config = dict(
    vocab_size=19640,
    qk_norm=False,
    attn_scale=0.125,
    extras=['capped logits'],
    init_std_o=0.0,
    init_std_up=0.0252,
    optimizer='adamw',
    beta1=0.9,
    max_grad_norm=2.0,
    warmup_steps=268,
    schedule='cos',
    max_steps=10563,
)
MLP neurons of a small language model. Each row is named by its layer, matrix (down: output weights) and neuron, and shows model dimensions 234-297. Each number is 128 + 24 x the weight over its row's rms, rounded and kept within 0 to 255.
A block is one neuron, or neurons of one layer that tend to fire together. After each block is what it responds to, as a language model described it from the Wikipedia text at the highest values.

L7.down114 [118 108 126 142  82 122 108 178 131  96 116 124 146 146 148 136 125 126 123 119 106 153 109 118 141 138 131 112  76 158 130 156  23 138  94 143  97 164 110 118 152 106 112 116 120 120 130  96 134 164 119 162  94 165 134 123 102 145  95 140 109 117 126 158]
L7.down467 [173 149 135 127 148 112 121 102 123 110 123 103 142 113 124 190 129 114 157 125 104 100 136 132 167 143 162 117 124 141 145  98  88 122 135 123 134 143 106 135 147 135 133  82 115 114 140 155 103 128 141 136 120 103 138  98 151 130  77 147 146 141 154 150]
L7.down520 [206 144 135 138 140 151 119 154 126 165 106 128 118 125 128 166 156 130 144 147 109 118 130 120 109 130 156 131 152 121  99 207 123 139 100 134 107 140 151 151 104 143 157 131 101 104 125 129 113 106 121 111 163  64 160 158 156 131  99 126 120 147  98  85]
L7.down534 [135 138 130 159 139 135 129 134 123 100 102 111  98 163 147  92 146 151 135 137 111 136 101 119 134 111 129 110 163 131 118 152 154 172 110 132 116 128 119 133 136 169 163 114 122 111 137 148 143 150 110 169  70 156  91 132  98 146 134 128  98  93 112 116]
L7.down731 [122 165 134  88 166 129 117 126 142 105 141 165 123 119  93 164  98 119 112 107 120 135  79 108 118 134 119 125 101 124 117 128 136 109 139 113  74 159 143 138  97  92 122 142 156 124 156 118  98 110 122 171 129 147 143 109 145 125  84 168 150 100 113 124]
L7.down788 [ 98 101 172 151 135  94 129 125 110 175 153 169 112 115 154 121 112 121 112  94  94 115 107 131 128  80  70 165 153 130 134 158 134 127 103  99 116 122 130 132 100 106 130 118 127 126 149 113  91 113 121 123 119 136 119 145 127  90 159 128  89 112 151  86]
L7.down818 [141  95 136 150 123 125 120 114 157 171 151 129  93  96 148 139 106 100 127  99 152 144  75 107 113 138  82 116 141 104 132 126 123 154  70 159 132 149 137 125 146 135 121 106  73 134 158 124 119 134 120 135 139 126 146  98 119 147 125  72 120 129 124 156]
L7.down958 [101 114 131 142  69 163 119 117 103 101 104 131 126 143 140 164 130 102 138 150  89 152 116 114 147 136 146  88 154 148 100 170 103 111 134 155 131 133 105 142 114 151 111 153 143 174 151 104 145 144 125 175  85 119 169 119 110 156 128  88 120 138 151 134]
L7.down1126 [133 146 102 146 170 138  84  97 155 161 158 116 119 136 139 132  89 132  96 148 131 118 115 123 126 115 137 123 123 162 109 154 119 115 146 115 116 106 120 140  90 148 122  91  87 120 101 132 192 134 151 132 153 131 101 131 171 111 124 134 109 126 153 112]
L7.down1170 [130 155 146 119 114  85 108 170 158 128 101 150 123 106 116 147 121 132 146 114 135 137 136 108 151 139  96 158 127  79 148 103 101 144 129 118 136 101 108 120 125 143 117 132 146 151 150 140 150 144  85 133 108 148 137 118 122 129 135 104 138 112 133 161]
L7.down1236 [187 105 119 121 111 158 113 178 139 119 161 133 132 157  91 133 144 128  99 118 136 128 126 136 130 152 130 120  92 137  93  92 140 101 132 153 109  75 117  94 137  75 150 154 154 175 111 127 122 141 157 160 180 146 135  74 139 173 145 143 106 140 108 140]
L7.down1275 [149 143 138  84 135 148 107 112 113 155 116 134 110 104  86 127 118 148  83 160 100 135 117 157 144 151 129 118 102 157 127 155 146 115 152 120 141 126 136 143  95 137 164 154 105 128 161 140  92  92 135 138 180 140 123 135 116 163 130 142 186 117 127 115]
L7.down1476 [157  82 137 121 133 132 120 130 115 154  98  72 139 123 166 131 151 140 142 143 165 147 127 111 121  86 103 163 118 112 116 123 119 175  84 169 124  99 129 148  83 122 163 119 134 121 117 130 110 120 165 163  77 122 130 170 144 112 129 129 108 150 135 101]
L7.down1695 [115 123 163 142  96 114  93 140 154 101 133 116 147  99  92  89 108 118 146 130 165 139  93 109 106 123 115 117 129 126 129 123 114 157 127 166 171 154 130 132 143 123  75 107  86 124 115 145 156 133 124 152 103 104 154 149  60 116 114  98 144 130 148 134]
L7.down1865 [142  94 107 110 110 129 134 140 132 154 116  97  71 143 122 119 107 145 128  91 181 100 132 147 112 107 125 137  99 102 110 114 131 120 121 150 138 118 143 140 119  91 156  97 113 110 112 142 165 126 150 147  69  57 111  84 120 128 125 123 143 127 125 107]
L7.down2011 [162 129 128 102  98 151 138 122 165 114 130 114 142 124 134 100 153 138 158 157 129 151 134 138 122  92 134 177 115 128 124 147 133 100 138 132 130 101 102 119 118 110 114 162 132 119 132 176 138 173 136  93 163 174  78 143 173 135 128 110 123  98 144  85]
Description: The last sub-word piece that completes a multi-token proper name, mostly surnames, as in Angel-ini, Ol-sen, Roth-rock, sometimes places or year digits.

L5.down1071 [162 151  95 154 113 118 117 133 109 149 140 124 111 137 133 130 109 141 143 123 130 154 120 175 124  95  65 118 138 151  94 145 140 130 102  94 114 160 128  80 108 140 119 136 101 138 140 136  81 156 175 117 112 138 137 144 116 125 136 102 150 117 126  82]
Description: Final or middle subword pieces that complete foreign-looking personal surnames or given names, e.g. Conc-annon, Rosamil-ia, Cucuzz-ella, Mart-ino.

L7.down13 [129 144 107 165  64 127 113 140 118 122 141 172 143 130 133 138 122 110 139 119 132 114  87  67 117 156 122 117 130 119 154 128  98 142 121 135 162 133 136 114 132 146 120 150 100 117  96  98  91 101 130 123 125 104 124 144  80 118 146 122 146 154 114 151]
L7.down70 [143 115 169 114 158 110 149 141 123 188 111 170 147 126 107  97 160 158 108 113 122 132 153 156 154 165 157 158 130 117 135 122 133 153 136 142  92 127 100 120 161  63 163 123 135 128 122 134 163 145 147 127  99 160 113  90 147 134 156 173 140 140 120 117]
L7.down92 [106 135 179 137 155 135 138 101 133 140 134 117 139 142 144 103 125 155  96 113 108 115  95 108 130 119 133 121 140 128  89 128 133 149 146 113 125  99 138 134  88 123 184  91 120 138 144 103 115 135 139 186 156 137 158 132 163 160 155 121 190 161 174 155]
L7.down149 [118 144 130 129 125  91 121  95 120  99 130 102 133 145 111 114 124 122 177 127 128 126 110 130 112 115 137 160 101 175 131  86 139 137 120 148 132 163 138 124 119 159 119 109 144 141 114 117 123 149 110 121  84 153 175 110 136 120 164 128 143 132 132 177]
L7.down451 [145 108 165 160 111 119 152 189 110 148 102 138 152 101 151  98 166 119 123  98 153 126 144 136 182 103  98 139 145 110 138 123 109 114 115 134  85 128 155 118 137 119 118 140  93  87 139 155 171  91 116 148 135 149 132 152 108 123 125 116 114 148 108 165]
L7.down639 [145 167 168 101 147 113 107 118 124 124 109  93 170 129 127 135 134 104 129 114 166 135 145 175 132 139 105  91 131 162 171 137 118 168 108 132 120 117 130 115 114  91 152 133 148 152 134 183 113 139 135 112  95 153 118 119  91 178 158 103 149 155 128 152]
L7.down660 [101 149 170 122 152 129  88 134 151 104 180 143 102 121 153 111 172 144 152 102 130 111 104 124 133 163 128 136 127 172 126 172  93 155 148 173 145 140 130 132 112  87 126 150 102  71 178  97 126 136 106 129 129 111 184  76 119  61 137 110 111 148 129 147]
L7.down739 [115 137 157 133 122  91 149 135 125 123 120 137 121 148 119 133 111 118 134 112 129 123 135 153 126  99 116 101 132 169 119 151 163 144 134 138 105 152  97  99 177 118  83 109  73 129 147 154 167 129 122 123  47 129 116 114 127 131 104 137 142  80 122 136]
L7.down1092 [141 133 157 121 130 112 107 137 117 109 116  94  99 102 138  85 166 139  89  96 138 137 115 129 113 139 124 108  90 164 147 131 133 153  51 125 137 106 117  63 122 107 141 122 108 135 131 158 144 135 139 141 135 120 113 126 119 138 134 106  96 119  79 132]
L7.down1209 [ 77 160 145 126 160 161 106  95 101 134 154 124 138 144 137 145  84 121 166 134 110 131 130 157 150 173  97 151  94 129 134 151 135 136 139 151 102 135 143 112 145 108 113 103 138 132 128 102 100  86 119 119 113  99 153 130 126 102 205 172 118 119 173  75]
L7.down1235 [152 155 157 115 132 115 124 119 103 138  76 109 138  98 123 169 103 150  93 138 155 105 165 133 117 110 119 165 105 125 114 134 154 106 151 102 159 107 149 124 142 108 138 123 154 150 148 116 134 126 116 126 114 153 146 123 105 154 129 141 114 132 117 173]
L7.down1487 [138 129 154 107 161 143 139 119 126 146 140 102 154  94 120 105 134 113 125 133 131  77 115 187 117 135 110 167 118 133 114 114 163 124 132 166 106 167 122 151 127 140 101 156 141 141  76 125 136 137 157 105  86 145 104 129  98 175 145 106 184 134  60 129]
L7.down1604 [152 116 156 125 136 181 142 149 162 172  92 129 142 153 128 102 141 151 126 120 118 108  95  87 167 144 118 138 130 128 166 201 100 159 102 122 118 154 116 134 151 126 121 127  72 141  93 117 113 141 131 133 145 134 151 137 119 145 130 122 151 162 132 112]
L7.down1745 [108 121 159 114 151 113 142 132 131 103 189 139 118 132 164 117 107 126 137 126 153 140 136 141 152 130 141 198 109 130 117 101 103 127 123 125 128 129 133  98 120 121 103  90 150 160 138 102 133 141 145 111  46 135 106 125 136  95 127 153 108  91 129 139]
L7.down1838 [122 162 107 165 118 127 131 104 134  97 135 118 144 141 127 146 124 110 145 114 176 109 120 141  98 118 102 146  74 135 138 110 135 148 106 125 136 119  81 133 108 123 128 157 125 147 112 123 130 127 119 112  72 123 150 123  96 109  92 138  86  99 107 124]
L7.down1981 [126 121 143 117  86 128  95 111 143 116 118 137 142 129 132 114 132 126 104 154 113 133 141  95  86 138 111 151  89 150  93 174 176 129 150 134 153 154 143 125 124 136 147 102 123 159 121 108 138 150 109 121 147 109 149 129 120  61 137  78 156 156 143  91]
Description: Short word-start fragments just after a prefix, quote mark or hyphen, mid-word, as in under-w(orld), over-r(un), un-int(elligible), "H(ere).

L3.down732 [126 150  96 119 149 147  50 150 107 158 110 134 107 176 116 124 143 136  95 124 135 113 134 119  76 144 115 116 154 113  88 149 142 160 140 115 124 162 131 167 135 139 128 175 123 172  75 112 102 103 161 160 152 141 146 150 121 102 102 114  89 132 140  96]
L3.down1060 [112 182 102 126 146 142 131 173 148  95 137 168 114 169 196  78 132 113 143 161 102  86 105 128 139 111 156 109 123 142 165 155 136 144 136 113 145  87 116 130 129 113 110 122  90 168 106 133 154  93 137 134 136 154 157  93  75 113 141 157 192 152 132 139]
L3.down1872 [120  68 163 150 180 103 142 143 123 127 184 127 120 150 133  89 119 109 137 180  91 107 118  98 167 151 112 178 129 143 148 125  97 127 125 161  89 113 130 136  91 148 113 136 122 147 122  80 129 126 118 109 112 165 139 107 167 127 145 134 123 118 107 145]
L3.down1916 [148 117 162 146 134 109  94 122  99  87 138 149 170  92 124 143 122 105  72 182 130  97 142 147 136 155 122 170 151 148 210 136  95 119  64 119 104  80 133 154 132 122 156 135 120 173 128 136 128 168 130 151 115 126 150  99  96 150 150 146  99 139  80 137]
Description: Capital "In" starting a sentence or paragraph (In later years, In Argentina) or a capitalized word (Interstate, Infectious, Initiative), plus other name-initial pieces.

L5.down526 [ 76 110 108 124 156  77 141 101 114 116  94 138 117 138 134 119 130 138 139  99 113 133 112 150 166 114 156 155 136  89 143 119 125  74 144 113  90 115 108 147 147 100 121  96 109 121 147 148 165 127  98 141 107 101 107 141 161 132 109 138 114 132 132 128]
Description: Early fragments of oddly tokenized words (on-c-ogene, un-usual, in-cluding, 2-016) and lone spaces before a number or word.

L3.down647 [165 117 142 147 148 161 137 146 112 117 144  80 130 148 135 132  76 121 139 124 142 105 131 142 108 134  75 124 114 124 152 151 164 167 113 129 121  94 133 111 142 127 121 143  95 141  68 143 123 132 127 135  98 130 110 123  92  67 149  77 144 148 110 141]
L3.down852 [153 112 133 125 137 168 120 133 133  89  80 132 164 171 146 121  90 167 157 105  88  96 151 122 120 121 115 171 140 106 131 141 156 147  96 146 150 156 129 107 140 117 124 108 112 146 100 158 128 121 121 122 129 115 153 103 120  89 129 104 140 132 121 142]
L3.down1277 [101 145 160  87 160 161 153 112 154  98 122 150 169 155 121 159  97 137 134 107 118  95  79 126 110 150 123 158  94 113 139 146 142 174 127 154 138 102 123  95 129 135 129 121 128 122 112 151 116 130 114 134  95  98 138 116  89 107 116 128 150 121 119 153]
L3.down1707 [144 121 150 115 121 149  99 152 145 123 149 160 132 117 156 154 135 131 130  99 127 109 103 140 151 159 116 166 154  95 143 121 136 134 130 145 183 114 136 125 160 166 134 132 169 153  94 138  97 129 130 116 117 119 151 120 139 141 144 116 121 114 164 156]
Description: The last three digits of a four-digit year, tokenized right after the leading 1 or 2, as in 1941, 1916, 2015.